{
  "num_hidden_layers": 14,
  "hidden_size": 640,
  "num_attention_heads": 10,
  "num_key_value_heads": 10,
  "head_dim": 64,
  "intermediate_size": 1920,
  "vocab_size": 50257,
  "hidden_act": "gelu",
  "norm": "layernorm",
  "norm_place": "post",
  "norm_eps": 1e-05,
  "positions": "learned",
  "qk_norm": false,
  "attn_scale": 0.125,
  "bias": "all",
  "tie_word_embeddings": true,
  "parallel_block": false,
  "init": "trunc",
  "init_std_qkv": 0.019,
  "init_std_o": 0.0,
  "init_std_up": 0.019,
  "init_std_down": 0.0,
  "optimizer": "muon_variant",
  "learning_rate": 0.000265,
  "lr_mult_o": 1.52,
  "lr_mult_down": 0.7,
  "beta1": 0.95,
  "lr_head": 0.00444,
  "max_grad_norm": 2.0,
  "warmup_steps": 200,
  "schedule": "wsd",
  "decay_fraction": 0.257,
  "decay_shape": "linear",
  "final_lr_fraction": 0.0,
  "batch_tokens": 131072,
  "max_seq_len": 1024,
  "doc_mask": true,
  "train_tokens": 1452000000,
  "max_steps": 11078,
  "dataset": "wikipedia_en"
}
MLP neurons of a small language model. Each row is named by its layer, matrix (up: input weights; down: output weights) and neuron, and shows model dimensions 80-207. Each number is 500 + 25 x the weight over its row's rms, rounded and kept within 0 to 999. Numbers have three digits each.
A block is one neuron, or neurons of one layer that tend to fire together. Before each block is what it responds to, as a language model described it from the Wikipedia text at the highest values.

Responds to: Table row endings
L9.up664:509551482522508462528554477525482511520523474483516520492498512468465465477458473505447500469459465499495470485443454530485519487533549474529507552539497502519501509507469507534497503504470507531491506485455528488504501488521480507517508503476481520491533488469489528504530496527488506453571521500513554558502537544519497493499503524462498491464462478510551505468497516524497522497519
L9.down664:518483472512505464555504520480452458472484466511479524495474486449492515491503510489482497581528539498527519528512472455497486487497500504449470561470522452474493466518492487506496484500496453469525477531528498508523465491510448504539480510492508483523522501508477501495441510477509491496523545492471435529504579516511513524497485548524544454509472499497506494499519500530484473495525
L9.up805:523498536497518524539500505542499509489507480454470482481462522504505488519503458469542517526508529479479491512463507505467477463489503481480510496536491495473499478494469474489460500538468440525478465529435506526512493497506473514507514546487467509497522493482561523498467470501495503496512545490504507510530510528485496547468519498460492507481504522485485525512521490503494495533475
L9.down805:514522529507466488467487519488471470546513510484519540494462497508555526526533512494459438489526479481487510492499511480501499500465424485496503543500485504465490478509519483493510483502484482509428505518491515506480510506536473490511455511490484516477496462466489475496534511517518488519505520503480496499526537533526456540429482567495511517497517518475529460524484532532535474536460
L9.up1341:466457506526494468504528488498487515497512556514483517501498454541546526497482473461513521551510476466487520551499444498494487497500467483520530541516493507531481453534452485480539482520506467524505499521446479521485460456528461531527542506547503504513539449519505501545554437494525469490520575515524498501520487513520540530473520455516496486506519501518487525498526468485502542483504
L9.down1341:491458497522454487499493533516467519521475514501495519514495494523510531520519508483502450539542471515469526510508468531485502467484494560473480545517490511532481499487481504527492492492541530491486501551468509467480522483536449496482523504536496485493523488491490534516522474508521487506500483514463481482525503478494519524490518529548461576543457512501506515485494502528535493527518
L9.up1428:492546561518515493513513463532524463544473520456473563516515508505553529500523463516527505499516504503470504512515477540502515493500451516540498488493496474529535497506474476472528464546532521520447483538452480501546555508502509493519505467506471483506522493522496483556506514499507502464445475482500475534524485508542507481478526488462474506461512496447492502445532500495525545540478
L9.down1428:510480466510513463506533507515485515546512474517503503482524493558480514512496470488526514515477533511510474504517502495474480474527469506487521536495538482483507475504455481546493495503503487476460492491480492493533522517532482490541504508496489493529483420489464500465532545463501456406501550498494447523505458532476495549464523548459520497521469495492473521509510511489501497517501

Responds to: Second piece of split words
L7.up199:499443514488472478538525518513514523483523522515478503469500532536503513506464517492509482566516502537484474519527508480529480543492450487465488472447514552537507507530499491475450487493531501490500502500508470530511527543479506529487462501490511516520500497484480504511527514496501488513475464505518510461476526478474501495524539510503528489477515532491568471489509470490473550509504
L7.down199:484463518497503510510498540497471477505503491512543450509461491492529500495466540494474490540484481550489453531496508463506503490460524522479512492490514511482464485485512549488487487518467539528553504486477494539505501518509470487471486489508472532505512511495499491478539485528478510515572493515548499525489506503486482468478502468515515444480508519529493490482499482503495527458554
L7.up524:518495488501503507505505514538496525434492464491464498469453556528527514511481498533487494530463502514434465492496528522491528563502432526507517481475558494460519512505519532508464475508503484522492473525522469470504497472556509488498508513494505502561492509487502500518473478477528495526472510504526475494457473514460487542539485519532546479512546509475517498481503477505520512529498
L7.down524:504536530468533506493520491494485516492430489508509527502468512480480471509499495499483495537516498514492490477505484473493510526523508584504521484489450485470489519480539515521489479517525525524478495515512473531496525503566478501512505476426543480510524502521523464478528532525480490521536497510503526469493541571468480491500513465502511476494513520481499518458525503452540493533502
L7.up877:519504499503525503509552504544500464463516495512487501477525539484528477510472542471499513507491517546501532501507497465459445551536483557474526497467529543518480507491514489437462470498494491509499487497541470552499511520506521506513477500501517498499540516502507509500545462458499514498491509485497527523474501517515469500462507522471519538500497471440505499477510497544508550491437
L7.down877:516508508466503523480491503484486468443474498472487490456472494490485498490492513473474527607514529502511468470475527490463541519514511488521495506517496495546479516490511499517499491506480504508495504450513499493494507522488484511476525511471501537492460477512523490516529493544536508495523495503507504500496491498485490497498512481558494509490489503475471471497501520472474472533515
L7.up1140:511492491496484512534480505494520536445492495458468503494493480502482483537487510497513475516485487542497492512555507456492464526544497530475505493472418504484494507487454498487441474512496503492552519496486487504538516529470501512461501518522476486512494504535503538539471514501504454534546543457513517478483484470469527498442524545507462481553468503553519516517497477497494466516475
L7.down1140:526541508478507462494533527438517537529458513491475522486532502549519475510460544501505493563479490476526477524528533547473437522516521395494464533501506515492524538552495495518527483507514520504504488494473495495453457512494482492537519526514500507477517541483503510488488506493513522519542487466505488510487502544526485509500497504513510468500457495503488475512482487519490527477487

Responds to: Person surname onset
L7.up303:534473487528497540455468494500526450498497516477503515510523460538498460484534473518489529538476528473461491501527456511501512507465475506491487491539452497529514471482495527480484507525507483502471501479527517498508480470490477487478471511534497443509530525493515446555508478498497537476535456494533517467507503484497512460534523471480487502529573534479522498516499495509550500495535
L7.down303:485476495476507468488511507448490476516476450512490484520502523505533491540476506483486526490522492504510543516467518462544486514488455498491519517510496519452526526503485494515512511478521517449517456489492475519481510525509553540513543521518505475531536508517467502507534502532519509525442535565504508532507469502507491489520499527478482509449492533520455485509519514505507481502510
L7.up964:521490462537514511498500538501522480518483461511477529518465516493503515512454498490526510501492484509482497468500481520477483506508560545503472501507473511453500473507521491480485514512495526479506539469457498514464532463490496498521544490498523518518520548482480529539514490506535537514528527509521524517564474510465522432503525466497525473469535486505470452521498481499531434554480
L7.down964:497501533486507478484503455444472588496523552508492530507475517488501470440508519494489533489507513512509491538477459490534496491488459488469493477512528511509492413512500505492509534515466475553512443523490486502511490516486504495509488518485524490505555468539490519485447480477481505460499529525497496493481494491484511513465483518467512507446474491537505493507464495537515497507540
L7.up1016:474516476452523499487518474467456535496478475476485484533517501484496471479514474516468480513512509485507452469474469453545495523495493444522514535554521520502497518497516480497512446499544495494486501548558565527506486502538532489525477556519498492499451532491523495454520481563501483492501526502522547472508519489503550518466488518468525500469496501569528518530456500461512483490496
L7.down1016:493532503510461469487513478485539512519493497465510503502489499496478499503515489505544468494484544496500509477449492490470481547465495487466462506512483504515495494483481491529492489516485440516488493510488525509523547473508512514508438492466456506508494444506529476498523487491530478478519478477511514508512499493507528547503440447518489527508550502501520498473476450505482506534482
L7.up1497:480474487470555486472525454466488506534505471496469517516515509504527481548516480465495507512498492514495491534516519522510514487488529463502485468523489475478509503482517487474479481548488513477510464487480493500500491501532485516478486545496514484524511480490500530530454497528530495470495498489520486521485479507482494532516516477478514510492534538483519538547498517517490515499497
L7.down1497:489482518479492466514493518498521457519520534528489525558487491468499473527490516472511509518520488535539486495485504536483511514529498505487512516504498503477513486452520509541480469489508501482487504483498504497512513479500536474475486525486489564556470460472531500439521448543529497532514558536502532475499509464487537495505499472474486519464515519559481534523473477480482496539507

Responds to: Final number digit chunks
L2.up1165:481565477502481494513546500450498454535478513492515510461531511486494517485504497541497463463501485512543476516467504500504486504506518504489520516544516496466497511452485474471482512463497449502475482470470507443460533514476491518499507486541501550495455484480487521492478466515498502493520566543537461488473419533472576485473493501483471492500532493464499457497484530513515483510493
L2.down1165:535506513499501470468521472464496481510476461491492432461513469518461498503508474505471487443444546499493479493518526538519503508479486483493514528500479512547482513486450516533495484461534524483486494476528513493529492459528501581527518496504506461475514494510485499521514540558527533474485545532480461545499540521500525533468501499482515470480476488471555545522544515507453523476514

Responds to: Passive past participles
L7.up1160:483508477495478503467445516506498484524507493485521494513516445507557484494465518489531515467489485450497476503444497563486510481510530481460510539517515484494489478480502481527480510490508477509479466509552535492492490490496444522450510490475471498516501551502506483524517479514517525477523494484479509524465506482523540510462533481509505516479552519491547469488486482485493481526500
L7.down1160:518495488484480499540529513470506512477522465515521485536483487530434546491479530543485495474485538506492507552556515468487528446539485490537501482481483486493502504502535495480492479475521529511527565491504490491499509490501520509492501532518532506518502518504525455515492492544508487482505484466539513505536495488491481503511504490516473519507523478533513457494479487486515484468459
L7.up1245:449503503520486517523512485450495507502547468496488424471468462492476509500490508494475505504491482508465503495476498493483481489478507530494541484510537529501469515486500539540451517500534493499492477518504494489525525434476491500488510525488506472470525476517487501521486496486480486523505487477478532474509534521477475498476507490510467539529478478508458486575514501524519452482512
L7.down1245:516485521519518522491503498457511452478531503464486528501502498501484518495508498516522505530513509507496471515502456504502502476495522546544520518519518498511515497458528471482496530535478469548516539520467457471522494488451493543509474478524483509523485446497521520501494482499531478479466448500545548480490518480483524501450527503505522469492526489529539521484478483505552492536483
L7.up1546:506492486529484490519474510484460512519532506470512496525501450560489505490522484482505503474477523463518547455465477482486548506481514495443479506508478468501503529525466495486454530483487495501471472494506539490487547497533503496543528485474507506497511519514534526456520542526483507498485504463478508491488491511491480503531509558509479448534588513524531501459503488510507483494497
L7.down1546:524489537458507514595543532500508510496519487503475475484527524467504499496477502475508505499520501480485519513544534484495493502513451529490522506514482490534490459483476471510446495489491494514491486486538452480476486495480519500474476491471516533489491491486523504543473505460513477501501488474459460555487507500494491491525526517510501430488514501472554524495490473511470495561500
L7.up1854:510537488508520488531476514454523473502470564534516542550511486475495468506462505446529507488507492457460491474479498522490497521479498509530492530507493520466474506474507477492463528461468507513510494533520505509481535510519542462527491496481500504533479506486516468467491518537530467545481488518476491489517440465443467507491540502480497470510514477506491550490546533531513479495541
L7.down1854:537512501503479499544506510533538470530505530494500530508541524487551519457493525518509490412470502511493480521542507508531494503508487492431528523526464501548515491495517486434507533511533506453503515494470492503549486523514493494487510482521505470497501515521482499517460499455527498513497497478522541520488533441502504497527499542473483484499528490509534500503574465499476496460483

Responds to: Nationality and group adjectives
L2.up1710:525528512502513507507519460514541510492495514513450459509489490519516528498535493506498491470514485552483511474501476537540516494487496475526508483517528519458527526542461529489539524496542559459512520489474476528499525463487529496500496513443488505525480488524485502510495458494480462515498522546490517485474440523484516490536479463510490501560500513513499501496464486497481496467512
L2.down1710:499447536510555505403496507498470510528482471508469526498543457541518453518530493495484513472492468489471503551485514502513535515466510455470475503517424522494478521438508463511503533487493536487514499512530498514484506453515492493491472487513519528470508479482522473469507482504489497524516495507506496542519504507518465526505495492499483508442441518488504513521549480486538475467491

Responds to: Mid-word fragments, held/hold
L2.up1647:503457508510511492498462477505525511547496561506530552489467504453513519491514515433523521487459488465475495531502489480481502499483503477459525515518501519479512511514461493573523494506489480501509433483497530483545512465470460499493462504530503518508487540478508480519494524488501454496520482500492451490475529506513503524497515504511511499506505498540489525445533497519520549517491
L2.down1647:488489512472538478511462529513516455490524495521542501525530457520537514498472516506538557486497470487500527494540538521523477505464574495509507538498514497503490474504481510500487492529462512449513439522466479570495497458492495471465544477553519527482536455504507532479472484508502510476480454460477460468537502507514500548489526484485505515482481490537514488514491525475479512502530

Responds to: Short description classifiers
L9.up20:493489474499493514505487511471502463474492542475516498484460496515437504512486481509505490462495544424516501509529520497485471513502493502476510490513568541511493505508493505514491506533496535497501510516470481475480512472505499503503512486485492469471471515485504506477497483487487528495477493498542428533453491453508480487476445476510488485531531499461486495517534452471503503528495
L9.down20:496467502506537509491490524542531467483495530497502521507508486498453525514524505519504478480509482484491507502540486544503459526489523505430499493481559493481506479471495550473462515494535548518515465523518483494479481464475476474528460508485506483500487490524484494510493532483464501478472484476506448496458494505512470484496448498519515458518522513460506456499526478493484478500504
L9.up74:493505510538492460478530473489525485508522508515484494502527498524480580517485491459482457530493493537544570569493480490510458512550529478502539489521485510534461493489508489504464521506517489496514461517480529474517465496487530540503535491543469459472488463509514524486478553443481475522444485511509475471498502512505517514471524467477484510505497500478509503527506523495474515496504
L9.down74:485545500514481487485480480481484534540506518514462450504484548512489488503454521492501491450494512479501486514514517531534487549483494487507484460498493534501528514491495557429473515509485492492522538495503494483489472484479487480496465534505511511497528516498552498463447448532434521501527478520510452520544514486508517534494495454496535516494504487482481470422514503492497509485482
L9.up636:515495477519485482486489494533482482535497498528521466517495462516505504513533523463517512508500513506470522490541489494476463489497494461501475532524500452509497469490454478514481477466522523496503483537518518470503527486488495497544501501511482564513456536515518471513489474507523481505491534467489494530529449475477497493481497473520501503504506472527555488479510482488501450503513
L9.down636:501488464526481457475500487500499500536468530500483501474516489507521487485520510540488506511506492507527494467554490474514472503469496499520504463496522486492487487465516483502509468506523462491531482509489467532486485454483496481493482501494493497503500524498541524493522490522467510476511509515513466486538448476483523513472497522541542516522507511521526483481482492501541497491493
L9.up1760:504503472542515489497498484498514508501500493489544500483507510523420562484528513514500529522434538500474506515504483489527502495461524534504524528517474519520521477501482507519487474479501526498549518499508489449497432479507528499521496516497557495483521552500514485505476516517483498486499484513499533488471488541522525490499476486500541488515509501556517473514481465522488495462543
L9.down1760:499529440526497491516513491514492500490482538512500516470499489534510554505446498520508517530485477476493487454526548458488492503477518485520518471546525471506535500487495503491496508461513498494479522484491503495491513514482531449494527498488541527441500475504518499490529450521513465512508483490492496471494544538487490505525528519505485499493478525481508503482481520472512485508533

Responds to: Verb right after subject
L9.up76:497498481519532515527533506480491517510499514497491467498484482478514483543488487479528495524490493481500517520471499510497457521518530513479557444515516521508534492500487502501487491474485501454493474526508462501529530482517476515515515500524514490481497540502471546462537524488489479491506567501488472471480524467438477490462500480485469534504516410503408514444507507533490566483454
L9.down76:497545498511504536477463496518516520475529493490487509502494508503475506502550562512495518508450527499481510498475488502520514520471484492426530470518473479501491459531496490498501492496540463462466510531532532577486441442521522467499477492492470498527509452498478493495517462501478512469492488526495485528513478496500513473501456489539446500518480498524472479508494472491447526484518
L9.up992:504530489488492497495502518447501519510492503482482553544515515469498483475523513456516478463523509489498509540526487501512564522524531487548506456519455493495502510510510449463475522483485493503477495503529500540484497460547540517482522485486502510499509483519523531538458528529525534539479490525480539488495501514538474559468514480530473490526503474540468502541567454522484503469483
L9.down992:481499458483492509517464509464499553483530436504475515507480442496518503465531481470517486486483482515520522482489483508485499490524529510506536521514474517493486466506517498475523477515511474471533448488542527495515477489534503524532540510471512448507482479504484498465474494489516468490535495500468515505509496512509484493480473492519454501498520448527530531472537469482509470478503
L9.up1154:467496493484484546513493501505469537506473482514518477502532493492517549517529533512505488508486526496534463500509546494538508518492516489479509480498497578450544476482493498505493525478484571519490522508563508479505428490491500499490504510515515543532486509459524482510504524477482510481459491485476495503483491500502508483527484465494508498475491510550473534515521507460481493486489
L9.down1154:522519517506462517449516492519496516476503504522494501504517546573540520557509494456552485497527495469538485504491507501479516531524483536490517530487527461502490512495469481510520518505501506483490510486511500506520507472525485488498479493461547538486521537509503496473508493519445508541523489505473470538467504491463495513457520478496497485503499488524526458514497486488440497505525
L9.up1796:503496474507502554466494498541498461479494499466482513515546483518451511471488491487509443536472456524501493511483477456490509510522505496476544457474505498515480504474488478506525538506528493522486467515501499515456484464457530527515512476467492495497527497487491474529500524474490519518491509565492523509494528521519521526527538511525520485476512463467495483465457509464506496492490
L9.down1796:500468496510452476541547497482482554485494489524516506525450448523489532510490510485532518440498533482525512500527478511496455481497518520457502482495507526466523511538448505502532493542501490459458509454468516484492474501495505523497471505510521535519468536506482499453554476548512462478488528511508517487540490517443529503532513494510447488473497485483478478503486475541502512529467

Responds to: Surnames and work verbs
L2.up1892:518497517513524502511485518503535538512482479492559513494515475479503485503458530483504469501481510509484483483431486488497510505504554481451498467518499498483492536494495497478533520463466508548505508473436532474512502478517497497514501537495510475491470499525483516508458536508477501511490518518484529474530430478510566492509508462478501488513507498484482528540483492496516553510502
L2.down1892:550486526502485528534498513488557485515498499519504486533492483486515484539457506509511482504520478536554527451521491499549487487457493501504488513491502573485462492475439503526499483482480458494509503481481484523486560494563492517463523519489466469547528498521492487474503514560506471507479488507492522499469519477484545519490531548432442511494509528536541463548511491478508498484543

Responds to: Surname start after given name
L9.up276:518503495500475507493497495505519540493438540494486512507498512498529508518573514540484520487499499511471510482469563527518535554501484449518500492489484435472515495554486471502492491535502499465499513506544494482475511522504481488499519514467483470486486501545506517560522516504507496505483490511511489533536490511431488511519495516471507471490487520490475462535480503470475455500461
L9.down276:531542500493474503497502493495498525544488491459499502481463447495488508461526484480489460510527500483488529508512524497492495533478505487485485472509437499534523494546464511486508482413469500492525539525464493468544527501481523488464446515505498470530541522504488495468511475494521492491534452466532515509490495496515494513511467550508500479481547525504497484489558482500555511514531
L9.up1222:485503507501507478529476539530502506520481514467488514484510500520546502501514492529492516528497576547497490512467470516490543495519501492496508506485515519445490479491487474491490559523483506507466549506510528514481497492533491477503489523475529493512476503506575491496504505464531500499520481491546492501448492534510496495533487493473523486477502495510475484510521510460491475532508
L9.down1222:502502528485498495533528517516472505454479502475498520493470496488505513500483519530490503570501473467537466483502554510471487497458513518461487489482477571498512539503503483515521526426515519520522536514502521509515516521484488534511525480480494482492509460491524498502482521488530496462506502481567498450496515468479502492464456473499521521502491519450490494495520522479566490508506
L9.up1284:475544457480513498495528498528531511544485484445493496496475467516482472450453518488509510517494567462522512506527555466512500514502554514523456515508477509527509476520459495459495489522500514499480498446529467530499501503488517483468507489501504487516509491557467509512484438514479525495471548488450543480498512474505523465475507488523516466518524531480484503518486474519479491505484
L9.down1284:497498436487497497485515527491509524511526541500497558511505496480495508538529515462495503542499498517507498522532492491525512497494472468491499509515571512503530491479471525493481430499475540551504522521519527494503522481456492486521519498493482481533483468492502489498451507495549485483510514503519503537527568499480505510482533503517495545501501452506447494512523499481474456578500
L9.up1768:480551477507437489501509471542508521516497494533501503519504465540510511519520525502487486513524525474511524559535519481480486482463538499467510509506475530547447526467499516471530445502505509543510509547468482535510547469524474515518501528456499454553506465469503475473473471496519532468521475477510466501516520510474516479535476452512485547484502503491514483518483471471518497520551
L9.down1768:464444513514503552513514505453480493497493469483527497447515492451453510465475545526501508502516544509434501523501534470500486514566522494538541552502514512527499491483515490520492508554479536481511502472480452489513522510521490508515517514527462495481489441467512462488504516506508514438491472471533484464474554495498480494517486525488508488486512529491495501511491476474507477517530

Responds to: Row-final numbers and cells
L7.up239:477491504521467478472463493507496507502498486509531500495495474511563475483461494449540517470477501486528503460515443554521542474524439511469488526527593503474511483476507523469526489476495439534478508501437513535543465494517540494498532508588509482514451500493510530533509521485466500481523497493491526526498448476484520497546508479483491501497471489513541495487512505471493522509471
L7.down239:493513531486478505501520485468507512519507484472541505491501527519487491530522468487498492512516552472518451461505516492518513530513484481542498504466537504480484501490496534540524511494507470486428505535449488480495525490534498499480519495472472494488540506513483515516517461515549477516513503477498476548498503488497507506520545510490456493522515501517503482504469495479498511482548
L7.up293:494507521511525458492522510507490508497512478518504516506510474540500459525525483480495505465485505492493501498487483505471462550490462518491483478537510485532519524482512465505492494503483495461485541481462497477526567493497493503511509504553486572502504462542463490463488506512501454459543488484495511532497517525514479522519517445510500571464554495504573499521494475502548513525536
L7.down293:474527491481526506522487513509529457580477464523494482476503573503462480514472498483481521519548505475491466491477541486494442502538527530491498491513542528520502500469482508519489513529468468488490512520486526496534469542492517477492497507480454490523471479494510504529497487499533522491504502506502476487489488480494476527503515565507475491506498510461495455530477504515486451531562
L7.up297:477512526488501544482511451478474493488500504467509515477517477492492488489481480488495481502446480507491530518474478497500442488491495467495531517511496484542482479542505499587483493476486499484507529498503501440523514494508521503506481543582502504465529440499500504454485515471492511495520540471472558513472493479526482494519519520484542550519480484503545517510492502519484549487506
L7.down297:477474466506483507493455509474505535530469472497464532496506488536490524478475457475531497481571532479498475511461489512455457511509509515503548474532476546482522504478484477482500503488480517468472525499494513496526539474469489510471500450511475512494514541500500525497529509476538516465480491512531488542545458485489465499460507493473537496504541541511490531538504497499548480513516
L7.up1450:480442477515494462491491485556476519486543528534472521524490492515511492474466470486499494446474513521494484481518477547490539527479551478524529491521512459551502459510511487506501498509516512502436495514489466462502501524511494501544499514514535523522476501521505551507505476524525481495506505482490449534501493497503449547498507508482499477473496422496467515505501500553475519473502
L7.down1450:532502523469510491506484495467496518481534464493499508487528496503470489517503467501477474479469519487493491471500491536518551523510485510471512530529501490480474490509497513484519472526465502488482454535522453449529545490518554570472480539467509451534463473501492506474509471525510510428502508510454476466503550487475483505533510514495515470538507467476562453533535462507498502456518

Responds to: Early word-piece fragments
L9.up412:542491513508524480484517482483513466476519519488488485506514549455496485519558471527498511546506467519497445497550500517476462525489569470526473532508525479498470503519532482552522528481525491467493466516489476489542475505507480498463508513495513505531468486525476513499490471550503526514518515469505533546483510453478494491518495419498517490530510427470546510486485456547480503481503
L9.down412:506492510506515474523490521491542448556472565470512470528478509476504482505461494507502515480491507488517515462517504505490463533511449477491499499470463503462515540508514554481474554510516454470525497491491543503535495551503473425501492487499451488468490493443502506486479466507468501501540490506513499502512459474496526516518528530522515510484496491519476489523474467509479517459479
L9.up789:478477510513539511476526538498529524467498510439477456512477476497525498465502508550476509565523525531511524479459505522481566475519507438505522521512497471510500492477488435515486514524547492512438469510515508548495468504511483484509506529487521470523458513503471512504528502511492495501468533492520557516519557492484500487498469466503514477437442459502503522464480509511451498500493
L9.down789:490513481521509523520448521542519492472481549484464448485522520520493487518484454507504480508535544537517467492437463498484466519561549511485518502525500504538505498522477519502481469503499501479521506512519544461524528474476514514447485484502522500510510491529495500536466503476526504489478535545526515465492539509467499453489523475496515431502484525489495465504524482469487489507518
L9.up1225:506486463488510495532527477547505531504519463505504491467498480483484475503495539496464484499516463505482482549476481520539524495493509518522545475459542510537490498469479491485495488511467516530508528491522505543468542548462468523522520513446494521570460523533508496489521514504472519502468506474479481534469504485493440506507524550470520487525507521470494477513528516491493511488522
L9.down1225:467495461492474487521552497532508460498445514506490485494480520549523498501476510473541518590455486496474489486524499515487464482486488529497502529436503511450494512470509477509524484478498488544536520500436547549542525468476491536515495494492443517535517551494501479486495520510494499527469471481508511467519486479473488503494546510507500489531465507489499552521478482497522509499510
L9.up1372:553486488553502489516541519448474561444522489489502456524511492514493506523501482523543496504507505523494480554476482520503494473505520458504513493494516527504501503489506483473483498510487510522433475513505480528473510485510515503492499517509502485531535513510497496453512539481512536471478519464480537553449534507495476529482511524535464505469534491465504510527515506535454463503477
L9.down1372:479513508517508476476528491476510498470494519511500518505504531475538492469510529529481505552509492501488489524510524489490505518491513508467527499467486526523464510485498546522487537503482463488450517507491523500497501555481477523503482489496518501491466492508513482482487485510519517554515535494491507493473484470503474528496522500519522496543525466470434485534444504452532514534539

Responds to: Nationality and ethnic adjectives
L7.up622:529491496507517480483525500493523566487491456512485512551464528480467518475503496512543489471540427504525501487520481496541492497523500500463500428560465509493489479535478487538498517511503514559472519476481488487488506471495486499484481522485541489491520487532491509534500470455473552521512504525525525513496498495465520491478528533518505475507469471486546444496462520467517473500503
L7.down622:504460463523491481523510516490458450516491501449450527474511458489429465520480520505473485484477485480505498462519470503481469475498506515513495468471494498503486512520487522481498517522479487577515529481538483513533470525492453515491502510504458516470465452480478488513464429458528488504486595503480470527486489508502503496497495442526501515530531498519505520484502539465505503503487
L7.up839:503510442523492511491530479482450488477515513466492493526479513495498487481513535509471547506491499526488471512522508517483499506505511511507501533492462518507533506495457517481513543454471493485536534521502467516537500439510500515499540520498500520565475483468509500484496490507524477515501557502491477524492467468500496496536488532486497466507506526499504569464466496494544502510506
L7.down839:521499501516517496508492504485519498523488525558487456519507512473499503498447438494487528513513483484505502491541504525500493489490516453492504494509480497542500483520486540456504462528497473476503506491509439500521509497528470487533510483501525488463484514457477514440476450488484533465523465506500393509538499495528470514506499490491549525443514492499532488526500487488469482532509
L7.up927:483427507533472484498499486468507557495521536527499519503532513497446531485460487509522467551484447514453503478529524505499536471533546487488502481522484488475504506474506495512527555464511474499492516506485487493522501498492512493498574524497525497529523461510493517509553518480480481496467554506478505520515498500469476469504513497479475494552481531483454514506473495495508509494496
L7.down927:477486535484481557449516500516484461503489494512499464510503482495461473530511496516501524472463485480519539496446529466482545551502511564486534492525472480461466508493512495522529492547497509495536506541510494515497486510490499472495456500478490521520530539541473472478497474515530501456527532501510514512526489490504536502519461474529477483504513517500509499476550471471528528498481
L7.up1327:516576538501525509526526488463476497473476511539485498497471485530477552478467537487530491488498502506497494504452462515522482523518468476552521472503512492504509445542495540486548512515503520506457502500470518479487520482485465494558491513544497490515498478543489510487518495523529485529505510519467511492515486503502484529517525516483509520536503536514511516535488521469519473512483
L7.down1327:457501461478498473524507503503446465501483527458510485500479513474468498537475515489501470502527479527492502488449508482504490485522472474468500493505486536548497515481513531463500492492508472511519509518455523514535530477450512524476524490508485502530536506531488510463476455480544512488502497516503489503540534521500448499499473448516473546491524486481459549503514520474536483518511

Responds to: Past tense and participle verbs
L2.up1821:483479493499507492519563532441513504513498521468473571511515524506514519480496546500519522498433446535511459539506517476495495485556501477513516489513517477487522469474478515515500500437512505538514472470546493522476499459542490519536509505490489508494460486505490527520509503478513499535492481438481523484495552489508497521488487447518503562512499476498492502469485480511476483527484
L2.down1821:497502483506464456478523533505476506501505542480519498515520530502514485499462481504488489442457499543518480489503523451480459485494531499471531503512499468513470477496518537533537478504510482494496470483556479494498466481518489492480511520489487483478578528510505504520503486489497546509503475423450524498513538514504510535473491475505505541515490462476561475511482500490490477545506